From a checkpoint of a small transformer trained on Wikipedia.
Size: 11 layers, 8 heads of 32 (1 for keys and values), vocabulary 2048.
Architecture: LayerNorm before each block, learned positions, tied embeddings.
Training: 150M tokens, 9156 steps.
MLP neurons of a small language model. Each row is named by its layer, matrix (up: input weights) and neuron, and shows model dimensions 64-255. Each number is 500 + 40 x the weight over its row's rms, rounded and kept within 0 to 999. Numbers have three digits each.
After each neuron's rows, "fires after" lists the tokens most often just before its 100 highest values on Wikipedia text that the model never trained on.

L5.up152:462531528474437490417531464527450494419443494492499455502516459416507417498566440564603546509529476521448511544571471563479537543526509537470471484452472493487533473485507495516523526495566502532517534501428512452492544476487499491515492562479476473532509533496442481425562544541459446507470527501526571535506450431574494502525454593526524563498503458486502536508493524477472496496482498550485438481470491502395502523528509473457453581439480535571523518564452547527538530557496521481460549551449500438491559560518598546537554467473527511502497472451500482455498486484409471515
fires after: " W", " M", " K", " Y", "M", " Q"

L4.up763:475502474475475530532532464481486532496538485512523515476503454487482547544505445429415515496469517469530578541511442487472512460446559532495490476483508504482480515455526495545565512513472524428509544490530614532415496553582488507497533499423516486517476511540507491454487548479456548492436439636560503509605516500452475453447524577521491447447492455578520518420511528497544441483559548500471524529525512478490474480542549592471471595492413445520527431413526499442513530461533543490506489544461518471462508478487487524562538512525593479577517485506530544509474545458545460483
fires after: "9", "8", "1", "2", "h"

L3.up954:415510502526538459483493487489444476525486471575506508452517551508444467454491506513452497561450570488535511565520496466516431526499573472498496459483408515515476504495515517504602505385531483465533465500492460494393558482530463448537566492473574511521536531529497543478441544422519513503487466553583479494496532542442481494525501518529485463519511411571470556507508511531529527495540448541471508592490486526504550505604493535491510565525435470503470488466460460530456563499448487479462486541470500519454561429464508461550502499421558481522543475469488494469513483448460496497
fires after: "9", "2", "6", "7", "0", "5"

L4.up187:491502500493489495454480499467480515588524457560430505510448424451531479480524514482433453547575542482519546551513466497522521570485561476411485454615510561449464487537455490500446453552507472519532578486533516431516480476508487600548483481455436468535496550535506442467546489498490488516502549492434494511533471442542460478518528520500458460534492485537505534512500521465508559487521509463476458473571492529364426516521512465532489533498482538527465428516503492523550515506414465535469435462558541589488517554531525599479558543507531505497498469468492471522511475473505452455
fires after: " B", " J", " El", " Sch", " K"

L5.up399:473512587523525458440477486504481516549526471546535494541555518446523434479372471503479444561604502472559517550555528500472455533465457416463470548464444481488396510545511509488579481500475424580505560452447476570414511483452506492485495444472433534603512519522500542572567474472516487493549476503491493535495488455513526513524485499460544487517532506458456542501494460486449487478542491535464529465510553498519488510510516508487546507421494470558487469515447536484528461528553498534453418524511486448416542517539587535526565432502499511478488506460492517497493476512460439602
fires after: " K", "z", " G", " Is", " I", " h"

L3.up30:514486474546509522475550552444547477478604474556414559485480533499515494463563470537501534469517544499411530522541500519512487458431510526474479573519515477481458420473558540553466523456551437546529479540422477524467499528478457448544539459494467533524518505508530536453436454454503498525523455591491477508524599491438518495507493519493501534517504500512551450480431403473559475569489500516480469547519472451473528507545466509499510532465481444509486508550439542491501474469489548520474493527566454440487444521536484533421467462510469543582501542473505426482523500417483475491
fires after: " M", " m", " N", " r", " me", " c"

L4.up519:412438493449544449442509443497490479579481475542583451458519459498402486504493483503515482551488467471432552494530513438414463452510505517479489466548500490472489466518558548542475548457498490460561603536426491476493578607493474517552551505458412557571496506471524517433474524464440469490561474485585514466506515467483464395519471530513479519502498522499511522524523468519491513514540505513477474465512548429533522609512576567487496582564513535438545503535513467534472567489436520516493496517545487500437538465540487526539536520507494463565464451525516507455547480513576452467
fires after: "1", "2", "0", "5", "4", "6"

L3.up612:467431479455526481519489408523545470448531400495520452516513512526435500455550527549460489554497519484413584491536465427532485522487472497439476431512519487502481510440540499535447555422507546487483536518497557536504532573518466528555531481440478473511509521523512510468455565483476476472521475554558494519540517496490444451488519603540532475487512524485507519499513502502534494553457518432491558576538514441501470548519477525468482503510459383441534544509442480501505578471485442528463476486501539556457558473493507493536543559532540408516540463454558461439528484448514482542
fires after: "4", "9", "5", "6", "8", "1"

L4.up683:504518526475430456425545504543511465451438520564473464496553548473472471481545492493503566499536491514442549502514483523479495562440482488471491446588515533464499490484475520459510501464577529508598550480442508538538494595564495449539449515470470444567518521466514465464420507508432503479525559486482446474461482496507525480469413520498511497440465495514433525504450455491499487560533492555520492495530546494446493566586483581480517524442496544511479531595493542470434516541462499548518515464543468474459482450626554489486502512481532534567403462516509448507481460442484535509
fires after: " P", " F", " B", "F", " T", " p"

L2.up553:405446535517498485517481459515532511479473432511447503435482457519469511486505517493537510561533516468483577500542502461533517533527436518450403487524478520500450424433549557481469541457541535500550547461538537553517473566472550561489564532448531468520510486544468507517469540538467538527474514604497475507513490507579418453428506534545510476498506554524434495517532476533488453459507515472526523574573526480496531510448550562512499450584443489540441503505466409489501508442525457525488462517589520545464534521499473495504525523543545479499522412455492462490423490565524467519
fires after: " ", "1", ".", "2", "9"

L5.up54:526573571469471470500556456499455526542516532563433540478548515394478502516503508537437509494453511402543555501481487495446500507475489515551466469455540483515514493471522467536482533431476430507428521463461529500449509523492457423474436509482493521526544539459493497458496442495453495520565583524512518579626500501490493477536504497456544449556541487427491522441451514412463436511537511510475483476469564466478471537509522508554509546453443467519525485547490539472484521538496527528462402532462529513471501497528497522522447477512604510512483541479432543571539521538528521544
fires after: " h", " (", " H", "at", " I", " elect"

L4.up241:406540550454464528462500500472484564506500521568493501509496450494506457493532548550522468514511523503541476547461565545533585521491521501459479530483509514477440493558498528534494467514501516474444451545426505485509503466532465534525453532451498475468483497496479483446575523483533503472447503481464594456502473483456494469545505448470465518515523406512559558452543524538441521533497614490409530463535475503476538510444473581454532592482492487556460547531491539504456455559495479469544503506524517515487526543469555459448590485463508534473520496549487472489560491518529460514
fires after: " I", " N", " E", " L", " Ju", " J"

L5.up193:480479538400480405541521482513498491531545440467482510472566544527383495525508579532422500612508488437435459461554496411455511550520478534539482494540477542441522476534504477499502492457527460509536568466473513556506540498500560500560511473543451537542494527531559419455476555504526534477469533377540543522494451482499467437518515543488533487516535470483492550502554436477542483588515499555478480481534486448525522459438574493547489537507549465511496490549456496527573564456452478491541516552522524531500566501513484477449466487481510390597490468429505547446466469517484513502
fires after: "1", "0", "2", "9", ".", "6"

L3.up1011:511436507483515497488535512545478563473429505513494461503553515449492513538457516412513552488554561445496496494549430579455519561453459529475474488520520510529530448470541565556453515509529526438589528531443502515454519516467496505505445530501534464560539549521510536466444557518427503528515433510474500546496495444551542477441415543474469485469500486570500501467523534461488519476536465433508490468522445532490477569479540534464477465434529490495478565495435541451504441532390457510552556566528537533525458486511593443502534479542530503542439516471531510465477518495462528466
fires after: " B", " W", " K", "az", "enn", " D"

L5.up236:513529529433482509490537533534467552544511485546555515502501532496524457508423536515491539462510509484446481518530494498508496456463433528516470521479518489529470569571494564521513467424465463547496517462467556475535544490524492439518481544417500493574456528485501515487540545513512540502588482531499480487531534507456532550448460525478471466496467539500566462526470468425462441461504571498481471474440490533456463505590514536488479567454491463544519523443480546535532558522472470494595499545426547592415484529537558497511556509535507570497452537519487540504530498540520507581
fires after: " I", " Y", " ev", " H", " she"

L5.up225:529440542493456440496536519462496484521495476534471490507499467479459484458503429502538504561513484473480570500565502448457516558432475530528452446462508454480497542445502477503443474440477550521472620519483597547577505576528456491536434404439441448456486456443404392608491444474483507561467521481564536546445558448451506455540488454514610475438500509451551518476538489402524495539495477492544553499512455559513494510474438517599522455481493465515498504552540530524582499532520562468478534463444487520483530443544549513544542501520480524513481515520489490541510509459433471539
fires after: " d", " s", " l", "it", " st", "D"

L4.up24:516409472541527581486512497453501430409461558559470462534497609473523523505581504460483519501486506435506512432547426544539496538486527510472531472547467489459510519548506452509471568491551471465547483510488528519472450581499536522581459499527497484609534553482534524501499466468441445496523544516521563446512438515525487508493497512507491478490483447520460510462499554492474491560576474483474493550473527480516524589498526514475502455481503483536444501563404491498532500534438485519490407521575483437471509459537510419566479486569495508567413507423528523558512534455513568503
fires after: " F", "F", " B", "B"

L4.up162:482509520451565516463548502501447517550508536508425494504576515473531493499483566473513530475546564408516471482486484629506575500397529446434463522492491556510468504540497528558488460502592482451519515498479449499496483498545497528483466481542519498553509504519494421473585512516553494526498440546515496560491457546484573484516512481483471504446464476475504481509480467525454506449552464538499473500483481458501556486543485474523490487401544510552434548546490487482512512533507525524536481485513480364423475507561532461452511467437497551514462497449582486463569499539450512532
fires after: " |", " Y", " S", " H", " Z", " and"

L4.up508:444470511440538529577500536528437563517447511571479489490519440473455457533472490487425503537543507521503488565474487540442556469520520510475501515492460508467419517459498529535586520513484563556566435464448470517473519555501430551532492492484496546518558565549511478411499407403496450496465502479462521524529465506464425451568516461473471484495524439543478520423472536510459510450498498501477451462472449594496501539556493494568515524418481507517540414581457534458452503496506514558439498463541531406512482549554512501478468547501503461492543477499480530447560488522458496544
fires after: " is", " (", " was", " ear", ")", "ey"

L5.up244:568488491592488557489552489484512507551484518509479534467444475545485474484429524484429564505559452516464613513531472547477582474509483520417444406520480443472586417488543498504532441504521507542500581551483532514530496551476436551518496409498435434481488496469443472508469460519499562552543494438468511513487505459531570435536422453519512545470465459573511543488511506452507529544499518515479504533481523438521429504483459473482506503460480563448501553532445504495426563499468486542515459523585456495490477494526477600580541572547506554424553544506500474465562454476505535439
fires after: " M", " m", "M", " s", "S", " ("

L5.up863:526510565505468530503485485471547486507481486456469533504535498499479514472447568511569470508578552496509500455531496452501540495508454470454448515542491536564430459554510525491440465431506509514503471490540460467544475575500544541557475498536458471501488525503497510543442584612468513541502496467489490547511471428577546499509477561519515481472455580524512504506571512559542460506519521562484485522583494483479477415508532479520492434454498525456414454512468469427506508500494515518562521581570537521434537481541494455468461516496505547502472490439505501558470445519504540566
fires after: "-", " ", " (", " int", "nt"

L4.up799:521543539443476541411480482509495491426449543542550483495467549398455486539491462515507593529482539554529505549451473538485506546500494490451567451532471475486503491499575485515474499488545467526540578485407509471475495551572521544533535569470436517522552524543491516439531511529436471529540531481463495525496531458569483455532522614569475497446497445516492539559517452461476489467528484542450520535466556450442535498545525557437441460481453523573480507540496587546456478498407470498525553517566500527506488465513534561501562510528476484560454442447523524544513550406462524576
fires after: "F", " M", " W", "N", "L", " F"

L4.up186:482516517447465507463526502512423492598502467549514504476496402452491553465470505541532508514512549456479499522511476491460557493446530513466389478500528551460477479491480519545449517544552514531541506491522503493536538548488459537526602549465502497511514525477527498477489538549487519534487489470493517519505498512472585454568485499476486527492470480564518533482430459491462515484493542528530364523507544503393455514525562494540485483485469509558397478557487555397504531543444473509497538482556560569438460512517544551511543507454478583509542478465455419506510526461488498477
fires after: " K", " S", " J", " V", " M"

L5.up386:556416544554466482457561495498458474550514476481464462521521544486539500476479527532477546485537522489498523449497480569521519531536450562463472473544394477516543508479474463496465571485468432535558507564497503543411453508542533486540442454485474467550537525505509419480524498523452528515538570439483474501512469530519527500493467546459605443509520510464541513522534507484423433573501546514542497448448475489474503494481476473499455426380467533506416506534493567528516477525506480522462488471511414421512506503470495462485464500551514589543557495465426527474524446473491565468
fires after: " c", " sp", "C", " s", " th", " W"

L4.up101:575525588506490535516483468539484471442484501542388529439518476494426512490510471536493492555495528519565565484528536581518538457491535527460456465556505527503425439511506475523539534511417496479518440501547529480416513545567442585490517546413411475459551499524486508568492459497534521511514564498502465529543495507442563492524569510534464536467484515569494503495528503417462571456578510452520517522477448504424481504507518521536441498495445453521396514524492567483477561469503578535488522477488481492499538522490486496560539577519547436479466512484489527466459503477480481528
fires after: " (", " was", " Born", "\n\n", " =\n\n", " born"

L4.up177:495511570452486423428514509470513602504495508535543484497457551490500413427582575587489524504491521469510497568527541502531557529573477462485489531454466499459472532512499544517487421503480455487516592573444480451518498463500451497522506523539554501511447473607521469493515511551548419506458466531536515552536488430506496435538505476479551487474475493412568510519469470462511563475548482527503442447455480461451485511526498503403490596506485583536528517493496499483446499463453537465460502543494495571498498438530566558501502538427475548496551576431522470487530442479487492501
fires after: " L", " M", " N", " E", "o"

L4.up46:480614545516550538437524506414490533523546532494508469488493500483509503459470447505489523441506561597496470480508508537565461475481520445476437443537518531534599504457519561593531444459653433527487469465470439477494490508548463483527522448516505563475485574460471506420508583482434549488448457544473444530496536500503531465522469543491496451555490502447493520486434427506532501498495495465461577499494497408550492466545497534447496479496512521560490498461441503499501551527498464487458503543499495493479507427522562492484470489584524556510503540501557527474498449501539489507
fires after: " H", " e", " the", " S", " L", " in"

L4.up460:415520490493530521466570453488471517504512525504472508471464560444510530428517490491444549444495470596486492427455452571499468446456514467500495437486527480510516487447529560524512507493554487632498528462474464523435492540496482445556497519621513551428507551496542493475517467496466523501407539555617511533501474520505563450559526568493421464582465442454492548509444470502540556437551464450499568469510565471519452512522570487464483517492471525585461446535462457501485582507521551498508490502507472515498544535513528486516498526515478574478511518471466535443515445426509502463
fires after: " F", " f", " C", " n", " e", " in"

L4.up89:422468482531552556462486541511463487509555478505522536486506481509457529485497532443582522494457527526526557462473511527505446527490482511428401454500468512460437550411519569486478488456509486540455517510505495434510425584508492508534478509466476446471511542524459509487432484499384501564511540568501500497492468491515569448417520544476522503498524558516496453570446449478519479512578522496506452543485455443458541499498502526536499482476487518539471533552400449547483590466483465448500501489529521556441478441558471505523505479573425417437495475490440499510469471524524481494
fires after: " ", " +", " −"

L4.up1015:441547466486432463493522453445434468550504532480511464492512524472481468497520500531380551485520522458455462481473499562475517494482481524499514456514507546515535468441507505533573495398499435502614536592490492495580529539527486508529501461520526448483480471395466465446468535513490435513442508481558501516482508523487614445473434536545523417503488512522538511493517534483512504490516492477507484523514595516501478530531578521519452486477489571554502542524463536519460570537491486568489523496493449549465470508556581446491454473490489529511452483523553527500553452522569455489
fires after: " F", " T", " W", " St", " L", " g"

L4.up59:477528460530497521431495501575505426573464459486527544498484433511454509476523521559460521523494615448557467509420442556447457454457512477485537496565452537519530480458502560516476571548520514511525488532502505533527450525586440534527502524491419496548575547449458423457501506505425504517545571496520512500430489515523501486478490500476462460502478440438499569500469527495481523514502469493531453472464543511467571507493518504472520483517504520521448502500528495496462507541437531491544498391527514520480504489533602510522417514481474515426463507525531523560530484464561569533
fires after: " P", "P", "C", "D", " S", " D"

L5.up895:427545494523484582485556510500469503525496428502489537464469476533438515466477609473552460518498507504476556434523475500542498496516474514429429516545493497537485464504560514517498490491463536570488460502492484443539424510483497541502521500459486489459496498510509515474499497477442577515536544491494433456460526494508525451479486502547483498479580583519484485606557519524486490522555493561487466563540470438427480469452551518518452439479513555529409497513484484510542526494536482472564538465555505448467509496503475577494422525555488479462514498458442535516439397487541468500
fires after: " ", " +", " (", "–", " |"

L3.up310:435464531461516584460594398529460484521519478507491496479511545466482466472491499456510553495415551524504449431520526528488464514446408569513538515508559489472527556490522493556478597455520529513459563483419529509507448554445466495516506462499514486476504458466497488489490468484482516486452480571566522496532512475468484496465490586480433420504474542433514522433488447491526498539477483419477548425533535498500434505481554580522529527491466484444472500524433530526551479489533521484531585505405450509467458481508539460430476519528488539612447512498521484465576541471433577523
fires after: " h", " f", " Sh", " l", " F", "ig"

L4.up275:410408497479450470462517423490508457490470439538525522502486512566421483472474504471543493584502497550450489475555441450576486550500525535498484491513488508370572445463526492614465552452501521518561544534459529499482527565490446389573457485542520461526491560516522491493500555558504483529497463488538544526452527454508538437445505489556504512498445477465517457531509479491473573505548494418536466525463584489529505488497553503528521573553537499509488475522508460503504614417485456522510494538494511513450574443524483533542424540550527408493516489503529507453539513483539495499
fires after: "1", "2", "0", "7", "3"

L3.up124:566462500490448504526463530412488492549503526507471504485553487502503494495578515540486583461543601499431467535569482530515561466496481522531452500597454504496571488412534518519514480511558465555535499536465514503479519554494497465514462517504525516544462514438451527503494509517491461481478465541645457557532450446504540499538481476505594477492502412517501502455487415442546407493497520505443566462579563494433489472568472466480464490533492520519512482534398552517521492513470473521535508539589535570441500509568495468588503509493497524546551534497495489520547488496567488464
fires after: " s", " m", " T", " g", " c"

L3.up57:397465507474561479502532466499468484459489444551540457457524499537404474450498579508512533596515541512418587439502523530483494538509507543464475526553484472545505474474542546512533517440528508510578567493480508565453539542527532591584491493430432518551486525518540495498438521471484511538499515561568559483479508448441493420500430537490513476479512537458499502509589486450435484534487476487503515452509532439486510571506451455520408503498463466494501530456470452521528572479480442526466541469514512529493559534569473536534455556570511449576476453473494563409517486503531499509
fires after: "1", "2", "6", "4", "8", "0"

L4.up612:511460534464527493465464543483536493433443445516488529431490487469413513462484475545465523623492565563554555499490496485523525471492437508466446486531540481372470532427501516549561494525502532504543469548515465482521573484490485530525434471499473542593547528524513520477495525504505550570449568552480513523500507482508539492512486416565508509546534474522462547498503494539497560468525524469496488490507481535490535480486479509567432556457443460518528461504511531431506512490449605472456477476540464483506582540526497486552453553465486492469448507467487486508486511558467482550
fires after: " is", "\n", "us", " =\n\n", "ies", "ity"

L5.up17:505539515545377492501479503509549488473469424489559541475518525513443439488466520560533499536523538474483547487482487386417441477423493471497510478476507561503504519535533494513497538502514462474511493502468515548459488502520363542521482504535464500566484537527485510493474489500519458527538506495526519535542470527523504466457452538505530476470512518461462548535508500431501519551464501567485512449537554519463543483510552486438482491505495545503553496491469513516540480600559566463505511444445554520463508494579590500508539470498528504481485517391552535462539500540514569550
fires after: " T", " S", " Ex", " D", "S", "o"

L3.up274:534551501523497509475570465545431464447474423553489529460476510501486476513494521483560499563532508466502599435510475460539478513538513498428422537570514538533493507518537542502481500492495516546496495466503435494484431518462521458499569486439534444518528531504508461536495530501389488535557540629580474492505512501505490509417424516613556449437507544469483505537508463526508459491518506502535551512554507462471511505457517555478427452533478443555507501547474463453510509493478459538520542489536515531463489457504456517504471498551551458492521424475431458413499477495567478518
fires after: ".", "–", " .", "1", " "

L5.up202:556482489537537428420525559471424507450439525451467483501525512464496511531467523546552523523514546547486501522510520504399497535538524504479519513517441545500469486452579550503535515500568508508529493522433501513521531435521502526544564567486454553582520476516577529473500509542508478557515444465467460491519515469551534457483444543459527529453475403525504487600504498526466434472564499488456413493405520516549512520555533504475535464411464572529508524534458524489398463592467531503534526488441482484480527538509506475469550482469517524525450514534548532422541447504561542497
fires after: "S", " K", "K", " W", " D", "F"

L4.up734:561461565496461427542439551370551474459548482498481490489498495469482493523502473475474503531471532434529542467537499448539477486465461467528416514497468488462507473524495482555504411590489506517484514542466539543477524531508507483528467480530527441467522515508432470590488431539494525518486482493534484563566469480426471489557498471471509491495563513456535549493554470476499528492471463480535504527525516506503507433452428491564519436409480534522433574494506499483573566473445533550533512511552438509473530496492455581481473489503541489525463495459523488488458521508471501533
fires after: " s", " c", " man", " south", " d"

L2.up536:437562499536532504492484489519450524511551453610519473400463466477445437506525540473555475595556497464477596428545522447538528543523499491462446491546519414509516481443476561496498494498516465538486580494472475514477512559504513548549508529463478502483493470502510497567464521545449534497470544592530531456509497447518505453474474541588510462522549563509517513485530477509456484511560554509471524538534544463503503522456558450506434430505481467511489525569487493477537573478457471495587496505480508485442524564540488553477482560512504488506482497476447500554475463524448507470
fires after: "1", " ", "2", "0", "9"

L5.up324:491487501374442485544517459501521493489423521470534512472501576508468502477452516493424523504542540447391507490536461523536483600445503530520467540558501474525523479497510580496480536490514486565520490540484561533521511469482463509543460553487511527529543549378496471562546555470490447548459543524473497527520505474483566448454430521554532440580476491534457569422534470432488485604461471570530574463513551511458453520508520486498428487522467540484482546505519514433494439556455491500569502503528456558503509449553492451489425555563450565520519509476488561435488477499519474481
fires after: " f", " sp", " imp", ".", " t", "c"

L4.up355:431402480512493514504523483484458518531500461543510510467549521570455529519495549505418489521460494480478510506520456504498558510459617482471532491502529525553525505440587536540491489426515464469526561525469550539443497534482482486580445509467522586538494538478556507477444459408491490499450490515505571467573602475447475407477489563459505508506463489500496528461475492516541482515452457531488479473469540487517476529551503518527460511440496470527494510442498461467517526437416472520451534574526509498435513483506472485582548447504490506542520454562481458450547475497519490478
fires after: " c", "0", "6", "4", "1", "8"

L5.up263:438495542480479514473490536441451434441586504630446506466504441455521455502544555556560554499461556506490528512532548543401562471476458516493478483457536484424437563526477452502525584490466455478510529534504490457442506491483441500465472476477513449547469517450507491501493510471524495527485465618493607439480517526467515479549469493488490498460546440478491525478441530429526447513601522523502514515525495492398526503548492533496512586450507469506478509451367535486452520552510588475468441527508487518483516545500501504560510456522535523478511529499494520518531544499543520550
fires after: " I", " N", ")", " is", "N"

L4.up290:509473571495411518497462530532435505489494435511439549476502464500431539496495501554500480553525572487520519483472547459526506513479461517475370530577489430525463495537542505461449487477452481536560446511541519520559518533459436508568582489461506475513481540497535452515515483557453496532527539475526520499516525462547610481575471470544482518463520554472509524517506517517494482480533480522506534475555475532487506495435524487584480446535470560521477543521494430515488492490501530474581513444613509528439491511484469500433434456495567496485555522411479476453419462459499534523
fires after: " \"", " ", "/", "S", "-", " ("

L4.up646:438521433541435547408509465461470494542540502536474462465477541466541501571465451446449507461496544504476510498487494544488508471452548514483507491517531474521497519467520453563537461512494478465451463470444543526488494506484490516487430452500501463496603508546450498495563490587504507464532508530479566574527538468492550480531502489530406422535535471430520452441472507486482482501571568562490517527472498531499435436517522568589505565462437410523499491488532521529436519551526491576443423520412489497484489496483539530511470483529515475552501579556567535498539551484425458493
fires after: " H", " h", " L", " Un", " dr"

L4.up665:381503474524486560468471511570449494560582532594497496498521568485507525541517476490463542545473470490452553430471455561473466543523542468528558473565550568498542513429484570501495486532532516545568439568488411565473524479477443480526550490514503532509537526504479506443545477529489516462470487514602528497498518463504473474507543495466439461531444517543473563526539447459457511525486446518517488537473490559512472512541526476522453537477421474550431435526488448480469524483494486539513484487518508521510491495470486493483477471444502507491511457488551528474450497516505554523
fires after: " c", "c", " pop", "am", " Lab"

L5.up1009:458480495497528456551529550514530489469566531556567517508447481431496501481536499454445517518483515490415529488483471507484504492485512412462517532541484545482460503521522591542461448450492560490520463585484451517425490501496428518514509469490465449523523518460447498532591483459516428501500589534500492498491563481513460474435482530496510471536521536466499652542581523529494505535472427539474550510493503425540466561534477522452449501466474451513466536519501473506380466472545498561477439567526531436493503487551514506509466517480447450511444609478496509487485523471584469506
fires after: " c", " g", " C", "c", " w", " en"

L3.up83:454436454515483488540502467506511463516477457502559505467583547540439502472535493437495493504528496495390546450537412458456546522519508515469519492527408478489464445486552518512461529471447496491542511480442508482509531557449550490498581504483486523501532579544513468475447482489519435478542544534539468548544543487474463455438466534570480424458458542516489514484599452462492536553492481504501512555527492426458521516505530495475490575542429454478478490471530500469498572470453486501474449580481500472449459460521499522525517599534569455515496472458509501476513514482502485527
fires after: ".", "8", "9", "1", "0", "6"

L3.up635:525475483489506520456581562487498549517554521514489514452440572401552524485510507514477547485528473494411540546544413546551507467508466413458495530554499484504559475484487526480569483559527491583504486519464474431515524509533464521521542484491439499516534559429521525520505552432527499584540549497529466469502496477519513513523516532465460469440471442579514532518540487483537545498508537465523512595519514506410434578526455537445446502515467544546480431496470503533498532478367530472515481541609497527492468461543493534527496543492436539529481504449483557534458459444498543474
fires after: " m", " M", " p", "N", " v"

L4.up813:415498480493470503469482435400440451464474485538445459524511512399483457494516496529527503520526579472471541511600462589418480487470529528456538451509488550489476487556459483581475527508561520513597524444481429539438458539478513519498453561510515463505616527532486466457491512532492532467431486468510515548520432495456509503498456554499482497543507504470486489515494489503433500498521469532445491494446538528512510504517552511507533495463502579547502513533444501501566523540533546531472466511488462486513499474549522489537541491477557532540456466471593492485534495499421487492
fires after: " Y", " K", " W", " H", " J", " |"

L4.up690:454529578421448482437546561470533457520513528620435500496445502412549473530413518496482543557542542562551478513500497559463470524492484486474422521495512489508437535532485530514514507458504521523509522480484487452487452481534528515459489455511477480530513576501517406447521458488526470477540544478487539409408477499476511485502501507529437557576619488507478517444508481492448521457550470570442542430516490478491502437555451503591545493580475514533484590516492529468434451531492478474548512433475482495500496545508547452503489458469525483485407489492529471501504465521462523525
fires after: " P", " O", " D", " E", " F", " N"

L4.up63:519445591492446560533463488499523473452422454476428528487518464490419503496534565498518469584534543455566552492439516500392473543503461514439471539446502480534502439521541488514475512539491499499578514507480484514543586485544497513569507513522467488520514475583472512464484566556458520566555530443551519581498486392516523397516439519570578507493451503453485525500502502485510495450531500540485498505477595497463454435502557588477469531544492531501471581567473505547534479455527525530591493433432509526498549525498521452454455500486465562577453467455530521458554444497476531461
fires after: " T", " S", " No", "S", " D", " Z"

L4.up144:438478476438498447474529518502483502503469487530510472422504496487504505530526564516545527548458480479341548486501438477452593512483495525470548478533533532418599498558505523540444522447539530530603585545512500542458516498438488535592515510467453484532504509442459469448540523502525528472586481435543557505485441466479456483418460518512506560450544485521501480498536510469449456514482493446417432492486469538537502508530541469550490525499515504469492471516534502455581526473446512509558558528578577490488534471511493488507555493544527490513427456491507489389538528540465451545
fires after: "–", " k", "2", "0"

L4.up886:532482533493439438486508515414535468517526478506432447440540541419478524516468482523437565514514491473403527437541510580450495482510445501501473534549491468496514520559440536510461535516483432525560553549488514523460461541486455460547498503536492485565472504445438436566478474545525553539453559450490509528539463430444487436511412551513505485607563568477503488443554451446542503512457470467481519507545564462518477504490445466591545479443535477539482538555488532497563536560443468518554603513546384491499477510480522451527500516543483507501541484494522589466475534437411506543
fires after: " s", " t", " inst", "s", " com", " sp"

L5.up214:453444499476590472534515436536474533484439439553468564481556464481480450476467541525463483578505486483561546479571518594516516455464450500443483506591495521480520508510534486573570546520434483500553445495495495498452527489489455528498471487481443550543513597510521544491448481482532563505493512486444484506558490458455499473565549451457493462482486471484442482441490528455451483454548508497485456522524469546396483487469418534577523531432467423522504414587488481451497502562529511544535493493531462494478510546491512535506540551459540486524481495543440513525481447540540516559
fires after: " is", " =\n\n", " (", "er", " an"

L5.up653:397486517479521496532517500515504506465526480541560497424453490506466477508513463486430546583505441484468562448561407439464515519501551561469502458581400465515515473482543475553526526452545513476544581511488538500475497578498527449508541468458508502553562499494515466488466556440433461506497432538549559481531549541461477399503475593500476485519503475524524517476497404486553476526515504531525497512552565489502513579458570536514472505503467416557543492447442461451507544456452500489454500533506497508431532475515509526568497548515493513564486455477435512441492522506525490497
fires after: "9", "1", "0", "2", "8", "6"

L4.up439:495473442531526463439542505470515597498504487453469494508566501474505491488504595499464557534502613483503486484503490558482525493476508514492501507523442552444462493546486595530490473477497527525567501511459468545462462501501465490543457497491455512522566552550526535523536494460466444500497526535545472498499467530460583475475443511453543477506538466506557606507539524438478475448515467512474502445504513462545495510529486523456462431480540540522470525628441525529506521469432501575518506503487445428504486572511546396505485455467549473549502548433560519402525456507525536518
fires after: " G", " H", " g", " B", " |"